config.toml
num_key_value_heads = 2
vocab_size = 3317
hidden_act = "swiglu"
norm_eps = 1e-05
attn_scale = 0.125
tie_word_embeddings = false
init = "trunc"
init_std_o = 0.00677
lr_mult_up = 1.39
decay_shape = "cos"
MLP neurons of a small language model. Each row is named by its layer, matrix (gate and up: input weights) and neuron, and shows model dimensions 0-255. Each number is 128 + 32 x the weight over its row's rms, rounded and kept within 0 to 255. Numbers have three digits each. A neuron's up and down rows have the sign that makes its largest values positive.
After each neuron's rows, "fires in" lists the words (lower case) most often at its 100 highest values on Wikipedia text that the model never trained on.

L5.gate135:155109129084129068163124107136110157136106093124155098114195156125143115115114083142190144126094130174092092119147158080140169144165178188108044117138189119153141123143107139099127141172138153181190138128174107142068107127111127201146117144154135138135122151083050113067140114113128132175144147089192100194183089101086092180103158136134187115166089123080167109123142145093121080170117140090123134095090085124107128082145127118065183117147101119131142121105116095188133122174137147181131189150156081128057184125091097160101158159106113181138074115140191113147183090087150095130110173150187110159095121127069085091090102141149160163149151114173128150131113126079160147119088165132106139124163119110098092142132128151071101160169161122139138130121149101141061074123106165
L5.up135:125192135134165169138157149157143171159099121108144139132086177117136107168147129112131114140079177144119117150128118067135188118180141127159105177070136163118070123108145180108125080178114084129140053159153177108099103152155147163099163129178122103067091088085099115117163134140146163124066108075180108052110180162141166200136179129071081131169116133119091082146159139114095147171179130152144138133106119158069093138159176115146126136184094121087140180157148135141134057112140143198177111125108147128119102164118106087088059151125180155169075095126143151178152126116106102095100126157124163135139076144179140158080132086131112164113151080140148173065150129174144139173130119144142089097190098099129136144063120102108177090125107147126122109106140133167058098135111173
fires in: "more", "of", "than", "nearly", "almost"

L2.gate8:174146089082091095098154106107148065147158154158119087174118192115167097111128157175113130070114128185108121176042102056136109114148129194140122067153124118095142124095140091170135146118141087112124170117095073147107112156147108159128083115166107148133104153134107118126099138132091169089126118170090125185097207139161126079157199113119109111176215108082174100110136150120138087068098168180167161131103137071060087140103110169164153169097171059169148147136098079111110167098120062116120146130141168142103144111165097134150103127106126125135132122182124136131157083113199136136106059114133114142169149086153151212130153181165145129086147125150167141116068086190098153115144134106088114134073111147113099130084119166124132150108152110137101171107161122119142120153132164
L2.up8:140099119118098125144158109107120144165099120079148157132169042159137093170179147143182106106157146173106095124109072062102126147120123168128064070078111076128103108193183075136134095179149162159148154110132150081179176127120147130104119135152136117117139145157119115136137178130090121104130108124156195101126144114171191099105097119122130147115111073168074167113098059086176088092115148139151090165114086129112140117194188141085095126119176056175099095123141080129122144110160120111102118061113095162103141130153103108141096127139145193141116105051112121085100141141124103132104188041105095142163107146084157092189065122101108143180173116148125139123176126101110128124101155197178139147161115140170134113151070148128143156098166095129082132136093130134138210125164135
fires in: "won", "at", "00", "winning", "received", "win"

L9.gate464:177035121127106143113154113166174139128157199110137194112122191156163102054138079122155107080130147177131154120087099131118096149102128137132137173107112143120060109123107098199156109152093161139095180142203151172125130103105126176165098145138141112127092148175115166083142124116165119143150134144106177105177095137092108155162111105152097078141149197117111118094094152139166101134182152125091135168138092111109143161079096168109151139072178116096089189128088094098120110143173179122130190051091134105119143118064071158111175087094167143154147128140107097092150095122157136144181104085148101107102123137124172108143125168134089113145128148153143113102129097135096095069074124134160056125088147154128050128173101124133119150070181161134129145171173113165076114147118077
L9.up464:110089179093138100150083093093083094102103176117081163098101091111139103166122144158138135061140168151112141207105046163197128104154132106107107109085137167015119227140162112166173094123171076150136094124122115177209107121095112089139120177140122110132087111111077134121120142105113141149113147076136154150098168114070127102138125113120116135171114125145130173123120159100128109117044143151141111119132124088192136088096150136016115173095116112137126142053152156101136164134138143100146151088164117108161151178083082078110153158089137065119128166105160126069120141148132154132133084109118101150172155169160140149114090108159156105093115103185128135116106155129086140133092139103114094168124112094160144074146141177130138098108147099101068151088133126122129146141190099
fires in: "of", "in", "career", "studied"

L2.gate412:132081111154107157128094100102090121132137165163155097102233180157137115152125113135103171118118176108127192110133138161136076133148200163083180144116090086101087104195103156102178126098126067065149087098099142100169182137145069125118156077155145132156101160157122117142083164139160134171160106140128116133119109134132131119138154140137133132138121132181158167098146148089162136125114102164156131147132092132069160112144129105147134099112221159092197128097170149123154142083196123116200204113099066036070157128090141104107069162091076119140127117097099168130139140112072149128145121131180193156107101155122124062162079094119110140104094100187168172154171126098165103139058108088102138124129086135137174130121152113141088115124130137096132105090124134119148119116122078
L2.up412:175139169195086150128074111109097150134128219131104112143100174101100181148201201149128146133131173097128135104102132150103133088122160150147166150132099155061067121129149131123153200104126133076114115148180117118154143137075090177139200139107118094160108147132078091118115144199090146141143092138167101089151140094172128110104118103096132157083107151105136148115176160093160094116138094129101155143125102140092088119137147080158111153125184140206122122166212141156108158086134121066149153114103085110100113130107134086133126143128135224109149102101111168095165166130056143120087142185155174095124123108158151080187126167148128125124059122131162191098166113136135093126098135149081095166107067136084183098109156134121086114126138146095135112116046139134149144088089133
fires in: "on", "original", "online"

L9.gate281:116168107126132147159190116139078162121075178114133137162100119128100107113125155128135146146077168166099127124193150100108062121134132120124093144102075150162107116098134070117130175184106140149109131117192131129135167139101145061151109126103093157097053084119128118094155138083155156103108111152124101093168134140139097097117141104154136112156131099113087144105109164101108118116113154130102209144141146119162134156113155195190108185136159118106136113146167125144141208143055146146188134088126087101093120136079117147158133171131120104143178104078083181129109123098167131094158084213089089122098178118089088145121195155166080075147137097068112122147069170135138113144100159119110136150082127140076159132172133160126126129026138184083078127189189120127125162200103149
L9.up281:130156118129143159200192128195116130103067119150101151135151153111119105148145132102142136117161121159158102152179129135140115127126082107125101161105108082108086133151116151149185118159156198173080136161148156084121203160157133135132168128176122167113152125103120099104130141146121093178164167147189170071106125080088080103123187151129097132146111152103134174123188084160178159054139105181135134171150178124130147115115137160121072145113101080096219102120169125111177175085092124101153151171184138067098176087147129102155129107187103142132121104123115124132117076077143189107184134145138157141129136114216147136090128144129158095092090072065152207114136182128135144084145113149145180173116113080157122120159171161097120102102098159149145120083111146150170108127075108
fires in: "at", "of", "to"

L2.gate1:133097162158099099131132103110141096131126106069119141179101131132174154098127129119135137125126116153091142156118101139182165213134123149142124112156109130095117148097116052109134146121139111088146099152107092147088151140117083128124150110052148093133110122083116095158150118153108143151160183109119121123105144131151091179094141130121160113152104116127092179089072118148192133134164118154149255105179152146095095114162141255134122104116141169089096127133086101162039188152150195127095148136142065086145114135106110129115109183096109146110164126170141152131094117100098139126111134157175116109086155164135151109149101114140109116121083170095099113126148000133139132119094155150146108103118129098072108103099117112159153156156118136093109113086120047152134142123130090
L2.up1:063121183169114149126129183111170086158102119078085174169108150124166132124143136125081132111132093153125180086119073179169200116147129141175154096153139142100106160117164064099115179099081150087158128125074098135090163157144087069124119127059134071083123071097153084181161122148078134119139166171093095120076077132159130131066145101118101141159063128133099151164113120164149156121180121132099199107124136189080099124125137180181136072096181126085089098162083142137117185135168179136095111096171102097138110126129115148172099163113128168131172133148126135089103140104097156096104087122150103128045113170129159097110142135079095130097057188171101125114136122165139132156145154152166135157124166102114124092120129092159155136166103129122109157098093097188079159132159103
fires in: "work", "head", "manager", "works"

L2.gate170:150138153127120120148149186141128154105199101117154129166081143102108102196174143150143139189135111083116128110111165148134130105075110177098108178131161117092186138086148155102160099125135045163150146141054160111140076162107088141129159163107141140062105135104112136089102086169108116130097126114097141147088199176100172054146103131188125114137182128111141088094123139139125172068067191092196149137111145115081084173153117116081151180133149107117204087103147137090125173087147118085068179122113124154157145128130129133107069145117139123095090123112099122143174116123117144091086154103060141101100176122149142197125156098127123116112128127122209151118131119116118124141050127106114081050172109167143090134117053124162101132121149119105134204130161096099123109146113135
L2.up170:143152131087107077079170133131140113081153134125112138168112119152127071172183155157183122126174147150116103149146111155080136106169125157140108163123115166174106108061171124132135048117132146140112100144126156092170140141104109146147101121175153167155167084171200155110117147088096135187161135142121057135163180092139141093141116085124112130127130077164071121141104170136153092119151190106163146147125124143157123174111172127083142154111135116105173100098081103139115154146130160151132144124128126202162195146163132089128098124098130064126157131180152102137118150138132180123195178129077127149147130121050138172114197153067087167123172094133109129190117132201124124145162127090142136017102111130205126155107111086155172123077122076148084144102152130086186077127102141
fires in: "received", "provide", "granted", "of", "awarded", "owned"

L7.gate55:210188075155131120055144127108173146128128115085147134133162138178124117075103100120136120069065147132126094167075101107108115138140100098139079153049158158086137107106144123153129135105190142095100117125142112208190120128101125117139143143143141127157060183145147136104133118082144121147140157144126136143191087142148076145172144177136201115151208140101113110097075106112145130060116158135150093135114136093060136155153117136022146090086092131095120088139125108188106149136123169145152122144060076120148108092113130105060084106116121098059140155114140101045115104137163193110106136071158161119155138107082138138126149124186120095167134123116113077109109099181156114160089162113163110114117069090139143151107140164125129162134135167074119100145159116082151123121085125
L7.up55:133116197123143119135072174152163158130156158120215159158121144127088133165141153137122080102151070163122112165112145152085106128153154167150104116122183126116175087152139109168094175143121159169162138140160100154120113151141106153154105097211136155100103150122094091118099111106150150126114120182104116141120148185140137133128161108028131183132149146105144149132143142073180125153062092142146105170122138135147087187147167113144165096130128126111096081138116068096114173127103105069150130139155224146123157160102063117091093090168128131141092112158136116116116096125129214104130151147118087110112137061188127168083179110130097160141209101176094146104142139190117122100096166081184103079123132177088143126098128192101182157104137048116151179167137109100155108114107138
fires in: "won", "received", "win", "denied", "gained", "losing"

L2.gate461:118060048119117114117130146118112131138138153149115178075119136128149160128086074173117128157115129152128192114199115161102091161094096126115118122128119161078103101107109152159106136117096110120197151147103164174073096093114125142104166164123147086191185103132072120096146105076170109160124187132127164192163138083116193112163128176103112145172133173133174152123125122133118111174150091107134105140132184144144045148127204124096093139147123132119142091114104072087111167131155147107177117100177087146094116164101100169092060072135147177125122139165065083161091077106111153149136135144150148199147204070135150148131113090126084099111198068179164105111126133096080117115100121117055147158129120130139111120138108192129126158093113139110152103090172117086081113113106152
L2.up461:085083143122128158136085168085119144135140141189183135110093155147079114180103152131127149097096083205123081136232119090112171094139132180126102090120174091217108131130084139139176137138143142166108115161098101160119139165100169100139130114135113111112152083166095098136066117161115184129138069123158134125110090152124113155127133107089125178092180131118116139103083158102143159080128192064154100145160138105140173108136116139101116143160097068200164167184208060123147078095121095105089095148151153126156143107141173089115194192176114149080122160100142114102139131131121122129132119125099136117094078095173154055125143155098170148157113151164132090120165127075117114147143141103203146139147179151085124103108176105178129154152154104140145140101110157158122049116138150
fires in: "has", "have", "a", "had", "singapore"

L5.gate300:117054170120155085174194132135142074135081163166088112106126134149124150134137121159150121124106142168148084120155165167114134176120132128084094167084145210171063161126088128065119077096086187176145141106163157221140135147122136148171118195140142088159107144102104117135108097072145114141177159091135117176159120133186158144104146160148092115086134101158092117097121155117098144153161109142128178198148136138095138207145096112173090098110126098093100098182062105140083127133137134146157070102095113169090112123134119154114119115088147130133144065162167059137106112101121129134100086179106105144137144099062159116164127138144141093111128080180095180069089109089146115019159184141170087092095157120136133114130109136154068098162152128123115117102148122160147136115153137
L5.up300:193162159144080098188128120119188124113191189129122115151118127200077111132162130189159168207111136159124209062189137116100134132126081166171114094108083135106140104134144127093156126125113166109091123116143139139138201117194147140144151129109179123116146171092119085109135193074143099088125110168116140170156186123154164183119131139108121096093100218112107037174216141116177118095132132168170156120091114147117122090142190148169097085142151092123150122144129109161170097124108157111159114150115162111132177203168064113140101140124171176122130081148098114100139109137092138143122143108098180133120116088108068114096160139107165094094135131132112145110157136119136116112149168172111128139097138160131117139077171116121185144163122183168175100156188145109124119133139139
fires in: "by", "founder", "opera", "writer", "s", "recording"

L5.gate681:125120131109151135097140151131117082156105145152111131142104188119179132156116122141230153192140094156105136156137106102085117089176124186109087137084107110149178095156120129028154080105173086112145123104126127187111167114179107172205133153067166116193102180135139141095114087121114127121130099147157141132134195068136203178129120141196124126100151073149078089131161132099117140179103106136168169187117117132110157157183154126101123119098111111109175171127112152140123116111163168162138150124093111138108138141134056086145077092140093172158169113173123145181065177162112102148068135183122110147125153088136157140107096142172146136133069110094112114122123133140083141110113198092132057108150061110157138124096113189132103130058164093152105095143150132096127142119119125
L5.up681:156104143086123153113196167087189101143129121160137117093128174161133134112101124179119164131136142099152104177111170124173161051125153176107115167152094091071150071187144159065109081132155093145048122109125124152094174143139098155141219174101131107091104163113129187102145085054087146146125073139090163081123121155104123165085119168165022133092189188103144139129132187134099169096105127130181158143096182195113124142157137143168066098074160104105168121107163125117146093110124129183110129162104152152141209088101128146126115174061125107128133161170112109105154146094125109111113146124169191094100103141156153092132121162112109153110131165114112180060125135133105156110139131147116093131123121136136124090108137157067105113117117089148183080135104154132137128119139112
fires in: "of", "originally", "species", "formerly", "serve"

L11.gate439:085144054093100046140131112165097085113115123143131106127127115120078047107088098132177127128141176165136131131182129150124120127140132117129119114098113155104130065072119135071172107187114190163153109115143099164130145106102078139180145176106176172173146079124144105172115175115144107105106100106108106212162146178128165166158162171119125108119095086115124140062134133166129113066163107134117182169117133142095052096145151101189136115067093144172104142118111145154140086147060170179119178094094169121148112170066158181104116126114120173181134126131087101169077128125161114161146147153130139124126139207132126096143116132074145138095110108119138074195116121061132107135086157093093145168126134104057107121186142132168086114134137144114158089135098122194104125152097140
L11.up439:106149108093114068141130132132135107123147103165196113123100111130116144120161122116113121124161069154078149163189161145125161106166149111056089087073055115135135131104202136124106142200148097106137113130082098081142177092148132158130167203092158151100106096160157121104147136140063147051116105108123148129166210139176156142143139147155111087088114102180145132149160143179120117159180106130137143170145115137126066164187117094212103119102147144162138097133156096128147087132145161135162129130132154131075134192126147133143120112093137195153158119097128163134127135098104102146109116117106153120158126157139214154061083140073166126168114161162157151090108152095111164162105115079070120135121084096129113163122090052138162103136075114152146136064135152129190107215089155
fires in: "the", "s", "appointed"

L9.gate89:076165114049155081125162109123116137182132108183136095138113121147146109082070121110155080153126091114106155087079139103145091162170185194129118125138163113172074142143182176107212095165159063116126151142094170156116124111132115132146129139151154137138106126180119086109220133170129163147076082198131148150091182127115113214147069115162164130157153126132090090101119117049144088162077145107083150089114125141130208090084148128155107126133117120168112169132142149167108093128124137120138150105134149090157165135116112109119127150152145170127159163166108054131130128103145128126142097119119139154151126126123075142216113177155118135207145140161105117115167118117159093123088147164123159063078140170169133127124081074155099108139143092179119138157152097131074142188080140
L9.up89:171122157122178158166166144121122146144062162140142106074150120124130073166167143102159107150137110127126082121131034148103170118121143120053134168173139081145129110129097143112140115113143134128172034119055127166219146196171153173156153177104160158143196163147210134150150134206132160137150141154107131127106107115109058139164099089127101154075136155070122124094146122124124106203176137170118103125139159147118171136147121167134117143138066157140115148141133123151100076072050152153139070121123117126142165066111073167127167138160104120175117122146111123130132127104147174118132122169096132138086151135156157183113116155101126108134141081112102131123210140068091111098175149217128126149131169120145067105125155126107125132141145105145099157072116173149130173156104141
fires in: "of", "among"

L2.gate496:109134094165183092176147136121133121149131103131107080177166125123150195124089138116184127205151093117210139169169174130088158178140178163063108136160144126113191167081181117116159157136134121098238160129121129175140123151103138144179127174127147142145116142106080102042112144117146167140108176137139104151157091108149121126119102190093135126137163119160101179094096138183163129176138121060126129114124159135171136164117110114139115151142120104134139172096124131148155168197159171112077096106110103164146161166111103115110106135112135105136143164137119108170102083119092097076159161162099125114109212122098165111166089116121104080131149105119106027127139130099108109115066152099087159120111104121054088109104218139134175107139119117083136154146079126168100127139109080
L2.up496:126083130131137141092161144143096129130177069185110151155118112153067115194181154136090149123060112112064148109098075072098169115124106136117130070108090121124070107136112085135159074103145069161097069126146146100132118136130086127117112099141097114095138099101074107102166155095107084114172098118128129127081115157165116179176143138136115150109175112095140079138094122130087129162167143134162146128109160156105179163148140150128085172147119103189123030157105135097096145170076138137144186128088086132140140149153115206125134049122129103118107119157065064089148097090079136128075133105156104099120090152126158155107139137178097174154112119115122183186112134064131121119123127191137073122142139064123132125131081140117134021124136132126197112147160147137078086092136091
fires in: "few", "little", "several", "major", "multiple", "any"

L2.gate155:150151065162139111176068105152100081168063171166109056173124132213118055148108088165113093128142128172125079132097156157157105150067093098109141109085165122175136107146066154148160132143109120134177176131131153108126122078149122157143134159148175142056166100166130158061127150123107073161195136100148171126163109100080119115109137169149166153144096109166083119123062194153083147111114146124096125127123122089140136189069116116164102126152175150161121145140183119167134070114100120170117207112124092087158106126129184094129150054172105168103164123093133167116138135127199144149090091116166114164125127106124139167129177086158131107062096118112110150083127155147081146124124170090080162073135111153152164160163149135146154117168132131126116126111089167122116089102132152
L2.up155:140080139177132107131144060131088153149087076102111111073073146108129098186119147153163140124140179118141150120107104135083131078143116133176143153062128147128137115131169106176150115110164159144109121105128132127144065110161086105130194116176158133150136119210167128157139172123188082134130086121090135119130050146128081114077145150104088176167109095157128129159099107124091133110152176158154118094125114139163121140188114098114124132144143157061125112111078147087150129163128188084118116125084175053140202148122127110132193107094085149171182183099123122161125134070163125143191105141228086136097108106103131152164128099165102151145148064120109092167135123171068141135094135134135099132106184182123095079096142165171171135096146166106159104068085160134087130144112180
fires in: "after", "announced", "this", "stated"

L2.gate94:125115145076133089134172055164050160158102111119131161136104126102135120123102163164145110117114102146102189184139132155177086108145142071145115159134164109140120132202120088139100127157111117100064102093131156050146143130155113078119090123162144134109114145121095131187125145073217117139103150126117132092164182109132120120174150129062099124131179127144167120148099168070109158176139148181160110112130124080074087141187107135111140104133131083159094142058109144146117133147101074116161082184120126089106191093117138142162129055141123098156151143110073127175149108149119140130130163168160081169153095138114105153129165081148156130149141150127183079153169150158130127116139114108160151139065085167118171143162100222138069121129159111093088079153120121174159113104229155
L2.up94:106118138158126067061066168140119149112090077106159178131104123160139115113163126132110108126108152189077097096124125119180174140092180069148125118150183102117127065113175147165114095115171187159096158167110191114025166176206120181108089161129076129143123091192146140133127110103125161130109109169184157154151154130094099142158109132105136127145135156193119160118099148134096123097120149126148140164127098127163218136106137153136075154114122129087204109132154148077085147166110142160162142099183226179142157143124145104114123089084139148141189099131137187118159117128155147089151102110083094124109099116152063100096172110072137091148095100091132117138139118125126111101100116171121112074141135165101240125105114142127140171133103146102073137117125126133138141126119133
fires in: "when", "of", "how", "america"

L5.gate544:155125129174179102068039174135129078141124147116075116111145161144100088098132103164143137181169139086095129113132153151158063142107162165150121144120122168160139104137178126113110101110182130101119154109181164104119144155128061133092109144125103136120097153205122096143127168122112141140097083148074109189132167128053096117129181124115143141101101147131087096134107116058107150131143188098117222096126165080154032125075151122148158112113118087097090115080153141098168119146125102134122117094070135106089127190183103106168072121139154135195141079166095122125126115141108111129130132183106154189126110140155123141152128150194113078111156072122075123108114125127093103177149078143140114085134131119097168115156135189150140166186115078123133142069145124151104147164103219
L5.up544:165110144112113109123097068137087107101188148120091203145126111087130125157101151142173132050143178087066143128120159117140155142124127144138097155141089121102167126157163147087091092162193132087128111133171133149118108094086120143122118167184156113191111161129091090138151171187137146102134117120161059113127205142114123207162071076091161125159134112136137132147053119135145148144132118138098133134114119118096146156117192111128095059150185085128121136139141071131135146118179118159138140181107110098075107151122098143152123193128104167179090167173123104152109130085120124048105119176138115144180123107147102139100060164193144061167098134101066108096044115092057150186109152129124099110170116117128120136089117139094163144137126098090087115147118140195169164140105095
fires in: "of", "on", "like", "than"

L5.gate545:133118065141092109102172162136161109137180073159094159134137161147102142088119126170127135185159137108125132145095124118101115160125102155112091095142067144116105061103195051125127141190183056103122152154133077142129122128123120103145135138073108142117060082111058142127132150183162098120082135092135146137185106126151126125150109145193126116113086152072181158126118144116144179088156055101164149141154165150126156142120145155074131139113140133162146093108084108163118163169142150072122155092167054118132133102093200163147103105213077158130120108114161161072089119111097085100167127126145115192113144121156085088094121093153107114088116101081141147084120126079140095154104123125116135083147109127000097129122097090144139152113161138094180117142167105077139110094099163
L5.up545:112108120087123162172118153122149073119105045118164142155106065156158175158136132147142104141134105137039112125140026115156133105073079148115071155112113128134123211149124146107056118184153073159132195136200116128118136159135144137146063123111081104161106118082091121133098141123114114147119160078152110093129117205142136087147102106144130175083143121158118102143138096108097148115146066110180079191095152071053068097134153088142122074138140161123112096143210089119141109153083125190120125159124092130119197152112080133111155093116101143113082159117112140119178135114097130100182209171145140123116134062115106180130079092111147121115128132140084117123125112145182140131112179129111164121129186106124113135120127195107130083167142109093145138076116128129099120148122120
fires in: "only", "just", "even", "set", "forming", "scoring"

L11.gate218:052107171092130150223154126127093143179131124121139059134163167128107104103146156106146108127138154185140123205080125132122118141142163193159153082138103140104120184117174087140079102134092178172087112128112138148124133095107116153098147128145159123142144130112111102130156110137119149113127121107141130118141127107148111105168111184057128104108139133099142089107151207075193145110141115145155119142225135147194146160080126149101167120139068150178164136158077148140115145100069166173147110086111088172126055139105149118099105102168096177141134113136123168156030149103176076154093135135165138150113203134092081081160113078185150116162131104090142076134145076118080116104134140134174143106093069120131141068136138166127111135092146151130149160083183094126109104085131171
L11.up218:184119133139191175119097134114083176114071121149154136173036104137142137116100109137154128123150074192124166129114105123112099095158100142143108124106137081157149101139137118143142179023151065158105081119094106168130097134114118091126103090112157085096116129072146115130123114093099095113153125125072117152086189108101104152136218137161193137174144191164094101185118148165127100138128186100165142135048150084129136156135163138133143154134116101167137150134122096111116179092136133085111128056082165133155185108091119103084098133147150132118105132119080104148134109109159099103111102054147095119104137161110133122205079135127114188044177148105141141098138143164129134174142166136116128146110108216120177106120077129156132104118131156093081215119145147106138179132101140
fires in: "united", "european", "australian", "netherlands"

L9.gate625:132113124136140092150211142197096157108129150105071149112150129091142096165123137106182127092166130100095089069171139148162133159087177165105150108181157150118138093068136094182153171133129145134179099155130099168138130124171077142142126070138168132115134123151084057016103109149148163161128128080128151169113200149160157113172130109141142135105121101070159130150186101142150080085104052096145131140149144145143122127143100142103151122099084162095135111158094183200116072085072150159131157128156127079138144180096100141123132033111149136111187126088106103157147074126074071104098185103109115104092121149171154126129145132184097161157169101120095158130133151123124075119129152110174128113090131100062139120147159109111106135070175141094120175114157081129129135099125156
L9.up625:125110128101082156124160124126111116136118108089131132119151203097110166092140106130144129101094121158127101124089094120195140196133146147105149131127103096097141149148159117129149159177152163099146139121179146162106100160065108191123067095120084146140153148124134123115093168155067126137053112105134112165131131146138198164101157101149041172109127079146168100115094090143148109157144112105068125136096139105139132081167098093196149108083163128130156185113174166070146100136212101100129136091141138123170127083129092115135141063125131127110141125144025106147104087165106118175181098049135081080082188127128190153153118156138111087117096112139144161194126126118073138155137118115096140167196139047176146163067183132177086140128107119152125118100110130124130142087168101
fires in: "no", "first", "any", "every", "eng", "none"

L2.gate250:135160114110172090102111125135162130086162157093165154159104164142042138104133126110144167132089105178116101102093143103127126122118171122110096072147159145140159098144123140209111091151123153163193138126118144118110177105168160109136126135164119096080142202079091169077111133144158142139111108157117114134150148112109133177118111127129119056126142150141141091122107116091124081126144135143116132151089161145126128153146135095122128161161124126056098121127112136122155074129131149056244157132158143043127125152106112090118155123104203181094143102114158036052144167144175167127120069158125180165188109124175104062131125154135155158115114134143173098130087127099164143067064105108120104076102069175157104133156141148131128080087126164091046161132188143092143141128086151
L2.up250:098153135091117131124083099111142100151106112119125114158147121104091073182102151156143074166133179134126179118087119125119134145224084135113131117135136111121100143168074141090134053087081098121108135141115134133088126127139144137107140126130125085170097139190126133118143108142130102086154089142143122180169153160101099086145074188096176169089126155126150086128143162215101148137143127125097080121120058121053169107176199079161115108173192156140095125121092148165089155076137102160190137168133112071159149113120164126172118168124122123086123104057093130152103085082060086096110097088157106099122116137133110123150129147132111099149077122113119089101145130248137125071172112153132095129164142149169130138134077142088076111161109116077125103140080171081141085124066113
fires in: "including", "include", "as", "included", "particularly", "with"

L5.gate231:094058095131126163090220141178110108133144168208167120132146169125142165112100126169162115096118184132143055115147128126109110141067045100132099142102160166151134116135109132149133088163094169159109122116156131093163092153091144095168117148192105199084114137049149115142134137138131177173092160167089124141138107131118113162141180085150099114127108170099180168114067107126123065123151143097102143146117132166096063135165181173115144113141107123101131167081155157161101110134131183100118146137145132118127108178133163164158058086127093078138118104072153127114150143102108148128191102094161154183103140114148159101110187083137136100143182073183100123129176133105136121156147153130149141071061098146140145075140165117187161148137160113154173117118129135101155174169134209
L5.up231:093114152128135112084139126128159136080156100065167053093104123150128146136112214075134147162091128189152106106132094168172089101156126119161105117115133123123134122153119211113111151116147163145171143138122047159065124106055139151146125159192105083086118171113111090101100134081121200176131129084108157153163064082092153112138148142100153160170111151183142164160181141134139154127104125163132111125075183149104127110072098143117103098153083141168105132033131143131215146128141120137144156135074113123154140219123192142123082151096103070151065169075122164088085203159143138099116138083178123116148171164124104128108140123141108160144120119083103144138134126143115114148158177133133150106106117111142117137142153118152192078210103109170156103131118158135123123130129110
fires in: "s", "pakistan"

L2.gate373:165132174113095152087118116142121154094139157144069119220101096157128104133142126131111113147098102149116071158136126105157136144124168155094128125150140120125083147125085127115136121098145127191143058130171143062085142193140056113163134136158124117165082137121124105086128176153110192121055120142091178153145100138110178120137143118162192113138176113143107123138096173112077117077143119147181125150161144119082130172128124136072098101145138128102173104139099112146148106105129132093185178137153129125214114180096084125124095162120118149169116136142132124102171161143163137112137079096141199117115121148129106143114193202077080160150117103119152135130138123054143146167200130139064131132060152186119181038110108153097138178152167129105123072131112128062209146155114173
L2.up373:146160117151112162153148096168162135133133174145162167150092086098162131117220106129119197052099159180096147232124126086105118172123104140084086111203149104173155159159106098080143107151090070109181147104133110153123169110103108133095096120155131157161099126121093122071157136147160154099064146114144154137110060088120125126147061081129123134141112115129067086119116158155132122152177150175143098161132123115119112121142126114172141108099162103164150124166148054156100114069078118158188076145070160140133136119116116138150172112104104125143121116166104072089152108053109139155171097145118116135097067136094137123102127119150061158131130141119102086123162107135070105081135139086153120112066097176063124122127163132111185137174107136091149177145089118098176099087138194
fires in: "only", "with", "née"

L7.gate31:102142150122087106118097066133085121113155149149119127128095105103159101151120156149164100115140108166132131184135082105189104141124124142115117167163176171184091139134090151110118053148125081152130150145133074127180176123141140188152067164210154183098114137082184108073105153137142149147181172119190103139148162132135129141120145100163152160106165102130128133104134082086117182112112125110114035173107110074107124176157112171136112103116122093150181150071143072136115109154139135083139201127155127130187137138138139146059068183087191098104124094146075116200169127129135109170133098156101110149115134187166131142100168099109100152117200108139144091120151101107151123118151148160119123129103123131124120107043118190125061131083163156094160107132101099058097148096171147
L7.up31:109084119128048135153140121159068162122100142110154157164086170140093138110078138102128157101147171114119157122140123180145096078137147105107115137170110111094129135109143121064101111141113101184108083103090133133160142138172122087112118088197117127109100117170103142165157073098126105162078132093104153151178118193121097204115095236098123147122109175115076105144143097090114148169150165071099089105169136092099192106155118156121122126057070165176150092113130139174134145140109133033166132067201105083072137160125088127133198139176126110125152069125137174156110135131148131150065140135104097099186117109082089135132174150150159099140122134094099115108149141166111131149071128134179165099069137143133088080179140099168135081166110159120140097093117129140148135154160125
fires in: "it", "as", "which", "platform", "hat"

L10.gate471:161091093144162130126105106167071169132109165161063104117120104150101204166179146141121141125140111074097114100173106109082091129172104128123128123118149135120091150187084163120127089083130191160162114118140178098096094118148157139098138121159103106128153124097098108131152220098097108150057124088152152113090140129193132127149168161120218141151100157077156108114095149104161136112120177097158128101167147133151147157119173130105098119136130137103143095111037164182151189154110124135120141034132133081132151136107061110108087113152059112101136111104080132163063187116147076157122153134149120222150113145134095119130165181115087202117051137163126108117119136099123094199100096161161116120081103131130153129126138067142153113114121174139087098177136081141112127124139112
L10.up471:161167172079108110148135151086156122122151129102122085137067150162154095090074142146119160097104165139176163159180165115174144127161173164147143105129183100176118128104120138143117178117118094110083141139101077188145116141100116138054103146108172193134106128120170153152149098129154181113179106133163107114138101169153108167135105099149112139115135138191100089177107136128106134123157110144105085170138089142047139171111135054104108139107149111142110166167170092097117028170135114185174174121117091158140143108191122148120154127144176158189113120166140185172186127131036116134110131160148122156050092119173135156110106122127192118112177149111167167124121184100154198098153200102108088075138144156124117117114139131131109112116092133130122152065115208137130150112115101
fires in: "all", "both", "upper", "directed", "first", "second"